config = dict(
    hidden_act='relu',
    positions='learned+rope',
    attn_scale=0.102,
    bias='all',
    tie_word_embeddings=True,
    init_std_up=0.0361,
    lr_mult_qkv=0.5,
    final_lr_fraction=0.0,
    max_seq_len=1024,
    doc_mask=False,
)
MLP neurons of a small language model. Each row is named by its layer, matrix (down: output weights) and neuron, and shows model dimensions 32-159. Each number is 128 + 32 x the weight over its row's rms, rounded and kept within 0 to 255.
After each neuron's rows, "fires before" lists the tokens most often just after its 100 highest values on Wikipedia text that the model never trained on.

L2.down9 [193 160 162 141 107 134 140 121 102 133 168 153 108 125 181 158  66 115 145 156  91  67 114 133 112  76 147 101 124 146  91  82 149 178 118  76  48 153 113 152 154 142 170  98 143  87  44 131 184 120 155 111 112  71 132 141 103 115  94  94 146 187 107 176 132  99  63 122 159 114  41 163 149 133  94 182  53 121 135  93 147 108 159 118 163  89  82 137 135 129 158 120 148 133 176 142 125  82 195 123 116 146 149 124 151 142 150  99 101 149 110 145 129 170 120 143 112 153 189 139 124 149 109 154 138 139 147 129]
fires before: "1", "2", "0", "3", "p"

L9.down384 [130 100 150 123 116 193 178 103 138 158 122 140 145 161  94 133  97 129 124  93  79 131 167 157 110 163  91 111 124 106 104 197 112 152 142 102 108  65 119 126 115  91  82  86  97  93 104  92  94 151 177 102 127 126  97 105 134 132 113 109 112 120  41  82  91 121  92 125 107 172 136 127 158  91 145 124  99 128  94 140 201 103 134 101 140 159  93 126 132 151 135 155 175 118 126 179 170 114 120 202 131 158 124 106 142 149  99 170 116 144 173 160 164 156 192 169 187 156 141 139  89 126  87 140 109 137 115 133]
fires before: " ", " +"

L13.down170 [ 86 129 103 114 132 107 153 115 151 121  85 134  90 122 113 110 141 112 128 118  76  90 115 149 143 109 178 105 106  71 188 144 147 126 135  93 111 150 138 187 130 185 161 115  40 178 155  88 115 107 165  80 143 170 110 119 137 155 135 187 119 152 145 110 112 136 115 139 102 114 154 110 176 185 168 147 157 114 116 137 191 144 115 148 157 145 105 126 110 121 147 118 161 156 111 122 223 143 137 151 135 166 162 190 115  82 110 142 142 141  38  81 114 167 106 138  84 101 116 118 154  38 134 106 139 111  79  89]
fires before: ".", ",", "s", " and", ".\n\n", " |"

L16.down370 [127 133 119 127 112 121 156 144 148 122 112 115  78  65 144 121 116 126 143 115 135 138  91 164 157 148 143 143 107  88 163 142 125  95 130 150 118 117  58 123  77  75 146  94 173 105 148 120 184  94 133 102 160 153 135 123 115 135  88 121  94 130  86 108 139 163  67 170 183 146 110 178 153 138  82 120 152  93 133 156 198  95 164 103 143 159 176 110 164 128 113 155 101  75 145 157  98 152  82 138 128 146 136 105 143 180 156 113 163 117 158 130 111  84 189 143 138 152 114 114 145 108 126 138 164 135  79 165]
fires before: " to", "–", "ity", "le", " century"

L2.down109 [184 104  61 140 139 156 104 151 121 143  81 118 161 115 104 142  61 101 155 150 101 134  69  95 110 135  74 122 124 121 109 140 115 125 207 131 121 130 129 115  95 155 117 137 132  75 132 155 109 121 131 116 134 178 109 136  84 118 166 174  87 142  57 177 147  91 127 107 147 118 107 134 117 120 150 144 171 128 192 123 153 149  44 161 148 130 126  99 126 102 123 173 142 122 100  78 123 181 123  73 185  87 140 135 135 108 139 139 120 169 164 149 127 157 204 124 174 122 136 109  56 123 146 153 109 177  72 117]
fires before: "er", "ic", "ten", "ing", "s", "ics"

L8.down752 [200  58 136 127  85 137 161  74 150 140 131 150 144  76 135  93 139 148 121 117 107 153 112 142 175 156 149  86 177 115 142 125 160 131 176 109 121  67 149 136 154 142 184  63  95  67 126 158 141 131  63 120 131 158 167 151  98 110 132  98  84 129 232 153  92  88 166 135  91  98 135 142 158 164 133 142 116 105 136 138 172  98  75 134 143 135 129 122 116 133 143  67 174  85 124 170 126  67 132  99 116  95 187  80  85 155 155 150  90 121 134 194 178 144 160 117 106 107 120 109 154  96  82 133 163 144 114 156]
fires before: ":", "ed", "eb", "s", "hed", " in"

L16.down380 [109 178 117  97 132 148  84 123 161 107 108 132  82 130  94  54 186 143 137 183 108 165 164 189 159 142 105 169  89 135 163 127 105 194 166 113 109 151 119  99 104 125  95 103  99 126 174 129 127  31 119 150 124 140 163 156  82 138 186  82 180 197 178 117 121 130 140 113 137 110 186 159 134 165 105 120 172 119 131 173  53  60 141 105 121 121 133 123 128 109  78 128 133  94 154 165  96 113 115 117 169 163 116  89 197 196 129 102 194 127 108  98  98 141 110 152 156 145  97 133 174 111 142 150 169 202 128 100]
fires before: "4", "5", "7", "1", "2"

L2.down699 [118 148 131 115 115 146 116 171  95  99  93  73  39 104 121 134 122 132 128 116 118 149 148 128 104 147 198 214  83 131 173 133  58 139  91 138 129 135 100 116 159 134 113  96 135  58 116 144 142 107 143 141  82 177 105 157 165  98 177 115 195 157 133  98 133 215 110  82 202 117 121 111 132 118 116 131 190 113  76 169 150 121 164 146 138  66 125 131 140  71 120 185 107  88 173 119 157 124 123 119 156 164 173  80 117 124 149  47  84 160 107 156 116 102 125 136 154 134 149 111 115 126 134 167 164 163  94 168]
fires before: "om", "ause", "ord", "ome", "ess", "il"

L13.down649 [115 123 136 151 122 103 141  93  93 138 102 154 126  61 159  94 169 156 136 129 147 111 113 156 139 169 107 117 170 182 159 131 146 154  90 140 156  81 114 135  94 103 112 161 190 176 185 160 102 156 124 118 136 131  99 186 196 116 147  61 129 113 113 158  94 164  91 114 157  98 108  56  65 159  96 191 108  87 100  88  59 109  83 124 117 152 125 168 108 109 169 119  90 146 127 116 117  76 162 102 132 131 103 168 155 114 186 117 119 140 137 147 132 205 159 120 176 133 153 130 191 147 136 131  78 133 138 112]
fires before: " ", "ina"

L5.down315 [ 82  55 165 101 140 116 131 113 152 172 146 159 115 174 132  70 109 156 107 104 154 111 110 136  99 129 134 106 121 136 168 136 118 179 106 165 131  88  85 157 105 122 130  95 168 143  94  27 104 137 188 157 104 167 161 179 162 146 161 110 179 170 120 152 131  88 131 150 100 165 156 110 129 119 102 141 151 147 138 143 143  89  78 137 131 169 134 112 179 127 102 110 148  89 121 162 197 124 137 125 114 184  99  45 131  99 113 175 159 135 119 158 121 115 170 144 159 125 131 138  54 152 115 151 170 157 111 107]
fires before: " ", "ican", "c"

L13.down323 [142  83  93 140 119 168 168 110 174 125 174 199  71 138  66 148 113 233  93 107 181  98 132  91  91 147 110 135  62 172 121  99  77  93  91 133 134 145 121 155 160 162 146 114 137 154 224 149 134 133 115 126  80 122 128 138 115 105  63  86 138  91 110  94 111  77 144  92 144 167 131 142 166 144 153  81 152 127 143 127 119 160 117 179 119 132 131 149 147 155 110  90 202 101 117 145  88 155 117 108 180  92 140 137 142  92 130 121 153 123 126 116 186 125 122 141 101 154 125 107  44 187  35 114  95 140 113 162]
fires before: ",", ".", "–", " –", ")"

L16.down453 [124 172 152 118 159 108 111 130 111  99 132  87 142 111 115  97 217 142 120 121 114 113 142  65 160 134  86 157 109 119 120 146 164 140 180 125 113  72 100 116 176 155 206  88  45  96 133 125 125 119 160  77 168  93 150  90 135 135 107  93 139 187 108 174 111 180 109  91 135 142 111 116 143  94 159  99  99 104 105 174 148 156 114 123 150 101 182 153 155  78 144 157  99 170  81  83 159 168 158 121 126 200 137 152 148 115 138 147 107 105  96 126 138 130 148 154 121 150  93 108 121 119 193 122 153  70 110 105]
fires before: " |", ",", ".", "–", ";"

L12.down686 [ 76 164 155  92 131 176 140 121 100 129 157 192 156 100 116 118 126 110 110  98  93 160 171  98 130 101 155 108 176 181 120  72 170  96  98  85 116 140 109 116 170 154 109  94 160 113  60 128 131 199  84  89 119 117 102 121  86 193 142 116 183 114 179 134 179 116 115 136 168 115 147 133 151 135 140 150 170  74 118  74 128 148 108 116 176 147 163  85  78  66 143  98 165 134  86 137 106 142 135 157 152 139 116  93 107 156 165  59 106 173 163 107 133 114 139 175 104  91 158 112  68 110 112 116 139  91 129 100]
fires before: "y", "ist", "ic", "ical", "ment", "ces"

L13.down449 [148 138 127 119 143 112 158 155 155 126 110 131 122 148 105 130 118  78  90 131 108 115 129  94  68  89 126 131 147 122 127 136  96 126 154 138  85 169 133 122 139 124 148 120 152  82 116 125 120  85 109 162 175 239 138 149 145  84  84 145 131 148 160 140 110 123  85  98 121 141 147 155 164 107  80  97 124 145  96 142  79 152  96  75  80 132 116 149 160 132 191 119  87 172 121 160 225 131  77 129 145 123  63  97  48 121 143 142 104 163 156 155 125 141 162 124 193 128 135 132 184  80 195 105 139 131 150 178]
fires before: "ed", "ing", "s", "er", " a", " the"

L2.down116 [126  60 215 127 132 116 165 175 147  86 189 120  70  97 130 138 141 131 230 151 129 141 156 125 113 180 108 171 104  91  58 135 125 130 144 149 157 135 181 120 131 123 131 126 153  85 104 127 155  94 107 103 155 183 103 200 125 116 165 171 107 113 156 158 143 111 125  93 115 162  83 148 117 110 100 107 147 116 175  83 125 130 115 111 106 181 115 140 144 136 147 111 191  90  60 173 166 156  70 138  58 168 161 128 109 166 137 148 140 134 105  57 157 145 171 105 166 176  82 112 123  68  67 111  94 141 127  96]
fires before: "ed", "ing", "s", " of", " to"

L9.down551 [106 193 137 194  61  95 177 151 182 173 108 107 111 126 140 134  90  65 125 131 162 122 192 165 100  96 122  86 212 148  69 173 142 107 149 118  97  70 142 125 132  74 131 142 100 150 118 131  93 116 130 154  84 109 123 153 108 146 147 151 144  87 139 152 145  97  93 153  71 172 120 111 123 121 120 102 151  96  91 147  93 107 148 156  98 161 145 103  93  91  81 171 174 148 145  98 119 188 147 141 102 111 150 114 119 168 130 114 117  84 164 145 166 160 131 137 152 107 167 107 129  97 135 102 172 147 139 118]
fires before: ":", "ed", "ion", "and", "ond", "ine"

L10.down2 [118 116 114 119 116 118 152 104 120 117 132 165 113 124 110 119 132  83 204 169 150 150  73 135 221 142  45 120 122 111 113 176 172 140 158 144 120 155 121 105 133 106 134 140 147  81 145 113 181 129  87 166 107 152 116 133 168 101 133 173 100 147 134 173  61  98 123 156 126 116 154 148 121 141 104  93  98 117  97  78 120 130  64  98 127 148  83  84  82 125 129 136 129 118 134 132 121 148 108 108 135 143 149 157 130 152 166 103 121 158 124 153 132 137 192  78 187 149 119  90 187 103  96 132 150 172 101 143]
fires before: "s", "ed", " of", "ing", "at", "ized"

L2.down81 [112  71  62 146 141 135 112 107 130  76 152  90  64 163 101 109 150 172  72  70 114 104 172 169 107 174 139 100 160  45 145 139 143 174 159  75 111  99  91 157 120 102  92 197 158  66  53 190 118 147 193 134  97 147 121 128 144 144  82  90 179 139 138 137  93 104 138 132  77 129 103 152  96 119 145 162 105 125 120 149 135 106 132 101 141 178 157 133 191 110 136  97 110 180 135 118 123 123 107 180 101 179 150 110  46 159 106 161 145 181 117 162 123 106 127 155 177 143 113  61 131  87 100 152 138 131 180  85]
fires before: "==", "===", "|", "=", "In"

L2.down189 [130 121 226 157 121 141 123 164 143 129 144 186 207 110 113  72 114 106 173 130  99  89 190 123  56 125 139  90 100 144  63 127 162 102 184 167 146 103 144 140 149 189 104 106 129  72 113 140 110 119  67 102  80 109 162 130 127 111 106 117 150 121 196 142  85 172  89 183 101 117 103 151  96  98  92 154 114 139 117 153 111 128 119 121 147 158 121  77 101 139 148 132  99 190 116 165 173 113 122 139 186 145 111 114 158 106 117 197 107 123 129  73  93 166 101 123 170 129 155 142 117 106 101 132 131 105 106  80]
fires before: "r", "ain", "rib", "re", "est"

L10.down232 [136  81 122 150 166 131 100 118 162 137 111  94 109 105 134 153 150 162 136 100  97 165 126 181 124 110 153 130  95 164 205 160  67 146 153 125  89 130 115 136  90 112 134 182 105  75  65 160 118 129 118 151 142  86  98 148 163 117  81  63 117 114 144 123  91 164 163 127  70 171 147 167 143 107  58 119  99 109 127 107 172 165  86  61 114 171 132 111 100 121 115 127 158 128 181 110 117 190 118 122  93 133 161 150 121 157 122 160  95 134 158 144 145 141  82 150 148  91 155 139 115 125  93 170 184 169 132 101]
fires before: "===", "==", "In", "The", "A", "-"

L15.down352 [112 147 149 140 134 116 120  72 114 128 139 144  88 133 190 105 195 182 148  73 112 168 148 123  88 100 124  86  98 114  93 167 160 150 151 140 163 104 134 145  93 124 118  98 113 113 174 138 164  82 132 135 178 141  83  88 145  93 115 127 181 125 157 129 129 127  71 124  86 134  70 113 140 176 111  46 103 130 106  77 150 120  81 120 141 144 145 139 119  96 118 111 193  88 130  79 137 115  75 163 158 145 132  82 224  51 123 175 118 142 147 114 139 183 140  91 143 175 140 131 113 150 154 120 133 158 172 112]
fires before: "0", "1", "2"

L5.down727 [152 161 125 166 132 203 100  74 149  31  84 140  75  67 135 120 148 183 109 144 155 126 151 102 112 180 122 113 169 142 151 165 106 131 167 117 113 153 114  81 161  92 136 157 160  90 165 109 126  46 114 150 118  84 124 164 133 116 120  82 165 167 117 149  97  97 128 114 168 149 112 131 173 115  87 176  66  55 125 209 143 116  98 129 120  43 149 163 116 129 103 163 148 128 157 100  69 103 168 151  96 140 112 117 122 123 157 132 136 162 125 116 157 131 135 191  93  88 135  98 137  91  97 184 108 110 137 151]
fires before: "1", "2", "6", "5", "8", "3"

L2.down761 [172 116 180 103 120 154 117 174 134  87  79 160 146 139 148 112 109  86 109  69 105 163 145  73 105 158 119 135 130 152 144 146 116  78  87  96 109 174 151  86 215 126 188  83 109  65  53 104 128 144 115 146 122 109  93 176  88 135  83 128 130 158  96 132 108  79 150 154 145 149  49 153  68 141  85 163  90 117 105 111 100 114 140 121 113  83  89 228 100  89 162  88 194 140 106 161 120 133 163  82 134 181 143 149 142 104 133 127 152  92 141 119  86 152 150 162 101 146 103  74 166 116 140 118 103 105 148 138]
fires before: "1", "2", "3", "0", "4", "6"

L3.down325 [ 84 113 195 131 146 137 108 103 131 140 118 145  86 144 109 133 135 172 118 119 106 145 119  93 142 135 118 144 143  97 149  94 114 143  95 133 102 125 134 139 108 126 145 104 107 142  48  84 120 143 170 185 106 186 143 136 192 124 152 122 108 134  94 105 139 165 138 153 115 179 135 118  90 100 121 148 116  94 147 194 164  96  80 103 122 139 135 120 156 143 157 109 122  90 111 179 180 134 145 113 135 180 116  73 127 122 118 146 188 142 144 169 113 148 139 151 199 177 158 107  63  80 126 126 160 168 124  91]
fires before: " ", " \"", " the", " B"

L12.down643 [146 115 114  94 105 112 142  98 163 144  66 178 120 178 134 106 116 132 122  65 143 148 122 117 149 126 117 104 171  91 140 122 107 124 150  88 121  94 148 132 171 118  63 164 100 161 129  79 164  93 128 124 154 136 104 176 172 142 152 120 144  90 147  83 112 138  94 165  88  90 158  85 132 192  64  57  95 128 137 117  95  94 137 146 127 100 145  94 101 103 146 117 172  87 185 176  55  69 141 124 118 135 142 139 114 158  83 131 183 119  82 128  84 124  97 102 121  82 111 175 150  81 196 170 142 137 148 183]
fires before: ".", "0", "1", " |", "5", "}"

L3.down233 [ 95 128 146 116 179  90 173 101 190 144 124 137  71 192 115 139 115 160 185  67 105 112 176 139 110 158 130 158 160  93 118 140  85 147  83 107 152 132 148 116 144 134 127 107 126 121 128 115 165  97 152 156 136  55  56  84 128 113 145  91 165  78  63 111 132 108  57 161  87 130 140 146 134 162  72  95 149  99 142 112 129 101  75 122 144 131  97 148 123 127 133  85 152 137 205  96 140 110 105 164 144 130 168 143 144  97  67 168 126 173 182 117 149 164 135 209 177  83 105 105 167 120 100 147 147 179 175 110]
fires before: "1", "2", "0"

L2.down615 [ 75  72 126 138 103 152 114 129 159 103 119 187  40 133 135 166 112 125  91 169 151 128  97  75 103 102 108 102 160 104 155  97  70 103 128 120 134 102 185 166 163 101 131 148 189  79  85 149 161 174 138 104  93 174 122 133 164 144 133  85 131 148  77  77 107 110 104 174 130 118 155 131 101 129 127 171  76  95 116 128 137 167 176  85 159 153  95 125 157 135 136 115 135 129 104 161 192 118 146  91 123 121 160 112  80 113  97 140  66 135  95 133 140 142 152 185 157 123  94 168 175 101 124 148 121 189 158 126]
fires before: "==", "===", "The", "-", "|", "A"

L13.down483 [112  89 163  85 129 171 110 152 105 147 104 141 104 129 157 177 135 108 103  64 165 117 169  59 154 110  98  73 120 134 117 135 123 149 139 139  59 120 161 187 144 140  79 121  63 123 114 116 158 109 113 131 125 112 143 125 141 144  86 122 129 110  92 120  94 115  94 166 136 138 178 117  66 122 145 144  57  84 168 162 117 157 101 133 132 143 105 142 115 155  96 230 194  99 128  97 124 102  95 156 106 136 111 110  95  80 101 145 130  76 183 152 164 119 145 113 152 123 107 153 126  96 144 162 126 145 145 177]
fires before: ".", " |", "0", " m", ",", "3"

L15.down668 [178 134  88 136 142 169 123 186 182 136 145 133  96 172 132 123 158 157 152 177 196 173 154 107 148 133 163 122 130 127 165 113 146 125 103 125 140  99  93 136  70 141 180 120 115  35 145 185 194 119 153 160 104 123 129 152 184 135 138 132 117  74 121 130  91 155  88 132 134 128 138 160 103 166 100 128 122 155  98 163 108 108 110  77 160 153 124 143 173 147 108 128 142 159 137  56  58 180  98 105 118 163 145 198 141 154 163 132 178  98  99 153 109 104 126 167 115  85 154 182 128 113 125  48 139  80  95 138]
fires before: " to", "le", "ro", " that", " the"

L16.down225 [133 145 121 160 136  55 105 151  93 112  88  50 153 135  77 156 201 146 101 112 173 157 143 108 149 129 167 125 108 122 104 138 127 160 174 119 148 138 154 162 126 107 119 162 205 180 190 130 154 122 122 153 154  71 114  70 125 106 166 139 102 162  93 186 185  70 128 136 182 105 126 143 130 130 131 127 104  93 115  89 147 143 155 119 113 150 129 114 143  82 114  93 153 160 101  77 133 127 135 117 181 106 174 136 170 155  86 116 111 134 129  85 144 208 134  88 130 104 131 138 122 188 118 123 116 143 143 117]
fires before: "0", "1", " |", "6", "2", "-"

L13.down513 [ 72 165 170 194  37  94  95  74 144 113 119 119 124 145  91 112 136 164 120 101 164 183 157 149 130  98 148 199  93 140 123 108 143  70 178 135 132 131 127 106 185 115 202 147 104  96  94 131 123 119 147 191 128 116 159 166 126 152 110  73 172 137  83 166 118 166 158 137 191 139  65 147 100 128 138  72 174 135 121 121 101 141 167 140 156 132  96 134 100 151 132 160 133 128 176 115 142 127 135 177 175 136 148 153  96 148  92 132  38  58 173  96 141 161 138 180 104 138 170  82  79  88 141 162 134  90 126 127]
fires before: " |", ":", " |\n", "ion", "%", " "

L3.down533 [ 93  98 132 127 119 124 116 152 110  90 125 133 111 142 155  43 103 177 130 162 116 150 129 160 127 131 117  80 142 127 117 166  96 135  99 112 136  46 118 168 147 143 102  98 114  98  92 123 119  92 145 107 125 148 170 151 101 113 154 101 206 167 102 140  88 142 130 130 102 182 181 158 128 112 123 101 145 121 122 133  99  50 128 171 121 114  95  86 174 141  92  86 141 108 118 152 173 124 169 149 100 183 155  99 138 103 104 192 194 117 149 170 145  91 213 175 157 111  84 127 130  86  98 173 152 189 103  84]
fires before: " ", " D", " R", " M", "F", " $"

L7.down618 [142 154 132 139 172 125 203  62 169 148 146 155  97 106 150 119  83 123 140 116 120 148 170  94 147 117  69 117 115 119  93 149 172 115 151  97 130 123 173 186 167 129 131 145 132 132 125 154 128 145 148 127 146  24 175 113 171 135 105 141  91  87 109 146  98  52 116 169 105 124 169 137 118 131  48 157 128 122  94 120 118 150 109 117  82 118 100 103 123 160 122 125 121 167  91 139 154 136 128 150 141 145 130 128 130 151  90 106 155 149 174 139 154 100 121 123 126 115  69  85 120  28 100 144 104 205 112 112]
fires before: "ed", "ut", "ved", "ing", "ished", "s"

L8.down358 [126 158 122 125  88 189 163 100 143 121 126 157 108 123 143 145  82 157 133  86  93 122 137  95  64 124  70 111 133 118 182 114  93  89 107 113 159 109 123 100 164 111  94 120 127 116  64 144 125 181 138 118 128 206 145 103 147 127 103 140 136 141 139 107  72 118  93  95  91 151 168 127 183 114 133 144 179  90  68 156 111 113 105  81 105 128  46 103 173 127 148 125 122 130 160  97 189 135 156 122 128 125  92 135 145 110 129 167 162 150 169 102 117 131 136 194 166  79 152  68  85  93 134 168 145 179 177 171]
fires before: "ute", "ut", "al", "ing", "ed"

L16.down743 [140 145 155 163 151 101 144  45  99  85 166 116  96 125 169 117 175 114 131 145 133  96 126 102 124  69 100 108 109 115   7 115  96 176 138 104 102 178  50 156 146 145  83 114 182 151 170 103 170 137 126 146 164 172 142  66 110 140 169 113 224 113  67 173 209 133 168 135 122 161 130 167 121 118 122 114 116  91 104 114 129 116 121 129 102 142 135 110 128  85 125 123 113 168 162 178 108  94 160  91 121 142 147 149 140  98 111 139 118 163 152 149 166 102 146 104 111 141  66 124 180 141 170 162 136 177 201 131]
fires before: " ", "1", " of", "2", "-"

L13.down662 [104 190 157 158 193 102 152 166 153 110 102  76 129 110 144  83 143 168 113 175  90 127 175 118 156 220 116 135 133 144 135 123  76 146 111 112 131 158 133  96 187 110 163  70 216  78 111 122  84  57  82 124 136 114 133 184 161 164 113  94 179 120  98 129 110  95  81 179 126 139 140 134 126 124  73 143 101 126 120 182 148 126 112 129 154  91 128 123  99 107 119 145 147 127 143  99 169 134 142 119 119 180 124  88 109 111 159 127 163 120 153 113  87 108  88 153 122  73 132 136  83 128 119 118 156 118 120  83]
fires before: "1", "2", "5", "7", "es"

L15.down170 [ 90 127  99 171 197 147 188 141 126 160  83 117  79 145 183 121 154 134 106  84 131  66 118  89 125 198  92 118 115 156 103 155 123 106 116  98 107 138 155 100 102 143 126 113 160 125 166 126 148 136 139 135  66 157  64 144 145  71 128  36 150  92 152 136 127 120  76 186 179 128 124  96  88 137 176 151 120 122  53 111 119 175 179  69 150 124 150 126 153 140 169 142 172 113 207  96 113  92 164 192 143 113 130 200 166 131  94 117 139 158 148 105 142 170 162 106 158 145 117  95 107 107 132 114 109 106  94 147]
fires before: " ", "0", "2", "1"

L8.down539 [148  41 118 102 144 184 105  91 126 111 119 154  67  74  83 162 135 131 144 165  92 107 123 132  76 135 149 168 161  88 125 109 108 111  96  82  84 117  77 179 128 106  85 134 167  88 126 180 141 147 138  95 109 177 102  95 165 125 120  97 175  68 148 111  91 162 101 155 111 177 169 152  86  99  99 178  98  94  79 185 110 163 155  85 124 171 121 139 122  86  63 108 139 164 178 100 188 157 148 149 135 146 139 134  82  94  82 180 114 142 162 186 169  95 167 172 152 137  43  99 135 113 137 125 164  90 132 139]
fires before: "==", "===", ":", "=", "|", "S"

L3.down300 [117 101 184 137 136 191 132 192 126  62 112 139 148  90 175 163 119 105 167  61  93 127 137 106 108 122 120 168 133 117 145 123 163  60  41  93 132 106 182  76 143 144 189  97 137  24  90  73 143 160 105 155 124 138  72 151  87 167  93 136  94 109 106 106 131 104 127 146  94 112 106 140  81 137 147 134 153 147 119 154 100 119 129 105 115  61  77 139 116 100 149 133 129 148  97  78 138 162 144  95 133 180 170  99 205 113 160 124  82 122 138 105 124  93  92 187 128 125  97 121 164 102  83 137 181 143 118 176]
fires before: "1", "2", "3", "9", "M"

L13.down30 [125  87 146 111 134 122 142 100 165 151 184 135  69 171  81 120 119 147 125  99 130 121 126 122 118 144 145  74  94  84 102 118 100 169  75 147 108 140 170 137  91 133 169 131  81 185 199  86 122 169  96 111  52 152  59 104 130 123 131  16 126 113 123 159 140 111 119 138 137 136 107 113 114 200 121 118 146 137 155 152 157 129 152 140 167 152 114  93 129 108 132 110 135 113 115 144  59 119 169 132 125 101 169 129 147 116 139 200 142 116 137 141 188 124 166 138 158 160 132 114 124 150  40  93 119 131 113 105]
fires before: ",", ".", " to", " –", ".\n\n", " the"

L18.down342 [115 121 118 140  80  70 167 123  98 124 170 171 146 110 174 141 167  96  89  91 148 144  88 100 117 168  92  88 142 229  88  72 133 227 154 100 105 102 159 106 109 103 109 151 154 108 200 134 132 159 117 129 134  81 108 122 161  99 155  98 180 112 127 105 154  88  98 122 164 194 124 125  57 121 113 123 112 127  99 125 123 164 100 144 120 109 107 158 155  62 137 117 100  84 141 186 187 152 121 111 133 178 103 140  73 144 109 162 137 109 112 104 139  94 117 171 193 131 114 147 171 192  80 127 164 158 150  97]
fires before: " ", " the"

L8.down188 [152 121 169 108 173  81 101 138 142 100  92 147 142  93 137  79 109 196 170 126 136 126 170 131  61 115 104  97 175 118 195 151 126 101 142 105 105  99 174 181 178 156 141  86 154  64  85  63 146  25 109 123 121 143 185 113 154 129 156 126 137 100  77 144  92 119  95 117 128 104 145  89 153 115 121  87 117 103 114 136  88 103 149 120 136  64 148 103 157 152 161 104 111 186 120  95 122 123 133 103  96 150 149 130 166 161 109 155 147  67 134  78  86  73 125 144 133 115 139 111  94 101 188 140 132 132 136 146]
fires before: "0", "2", "5", "6", "1", "3"

L18.down195 [121 185 108  90 133  63  78 163 139 118 130 112 100 146 128 137 125 140  96 120 126 125 120  96 114 128 156 175 162 175 134 161 116 194 120  90 214 171 114 131 149 121 137 137 168 155  94  88 169  89  90 168 193 111  95 108 137 164 126 105 169 119 160 132 150 148 103 184 117  48 122 161  54 121 151 143 103 178  52  97 132 157 151 100  98 128 142 141 127 106  99 134  97 182 134 135 121 158  92 125  92 116  78 153 166 152 131  97 115 133  78 131 121 110 128  81 141 158 115  86 100 186  91 187  67 118 121 127]
fires before: "0", "1", "y", "3", "4"

L2.down64 [ 99 149 151 102 169 108 126 134 142 116 162 162  95  92 121  85 133 116 118 118 161 157  91 104 141 162  88 132 109 146 114  65 176 120 119  89 145 115 167  75  97  84 155  50 122 103 101  87 135 148 121 161  99 136 118 131 100  96 106 141  97 138  99 122 124 172 108 165  76 134 128 150  95 157 118 111 161 175  70 165  98 118 152 155 142  45 125 157 150  67 124 118 150 151  92 122  79 185 150 130 150 157 147 148 133  77 175 112 149 106 149 102 130 115 108 166 114 189  87 141 154 111  92 105 184 117 152 105]
fires before: "1", "2", "3", "0", "4"

L2.down453 [112 216 178 154 105 199  77 113 139 143 137 125  89 115 116 102 158 135 134 114  64  46 179 157 164 175 141 155  98 138 153 115 125 125 113 116 171 113 121 140  96 127 167 143 102  84  90 125 135 132  86 107 106 177 121 124 133  85 118 169 187 129 121 142 132 139 110 121  74 132 145 135 163 171 112  93 108 122 156 147 120 134 114 186 136 114 150 152 125 100 159 198  90  94 173 114 115  67 113 124 166  64 136  95 105 136 236  88  84 194 123  60 190 204 106 116 168  97 128 112  64  99 132 157 106 119  83 157]
fires before: "ord", "ect", "om", "us", "over"

L18.down615 [113 171 155 133 104 157 121 145 118 123 161 171 138 205 126 121 133 162 137  76 106 156 172 139  92 156 147 196 148 125 139 165  97 149 150 175 160 132 145 142 156 171 152  91  78 109  94  93 114 125  95 102  97  92 147 129 114 180  97 119 133 111 133  80 117 122 142 156 132 101 120 147 127 161 162 129 140 122 124 113 100 121 150 101 163 135 144 115 116  99 112 108  88 156  85 163 107 106 119 146 194 151 165 119  43 174 116 127 130 145 123 150 157  99  72 140 136 158  80  90 130 145 133 125 172  90 103 147]
fires before: "ing", "ces", "ment", "ce", "ers", "ation"

L8.down320 [ 77  89 182 105  94  93 159 132 188  96 177 129 176 105 106 115 117 111 146 140 146 163 185 164  81 164 116 148 111 133  56 152 110  64  66 104  94 105 160 128 182 119 121 202 135 132 127 117 165 139 117  69 140 127 170 103 115  96 162 105 155  81 162 146 132  96 137 114  98 131  80 104 140 106 103 125 136 137 124 131 124 170 141 108 125 157 100  22 219 164 211 142 170 135 126  68  90 191 103 115 129 128 161 111 143  93 111 123 168 174 127 104 156 104 136  82 216 134 107 105 186  68 133 160 153  95 122 113]
fires before: " the", "ed", "r", "rib", "ain", "s"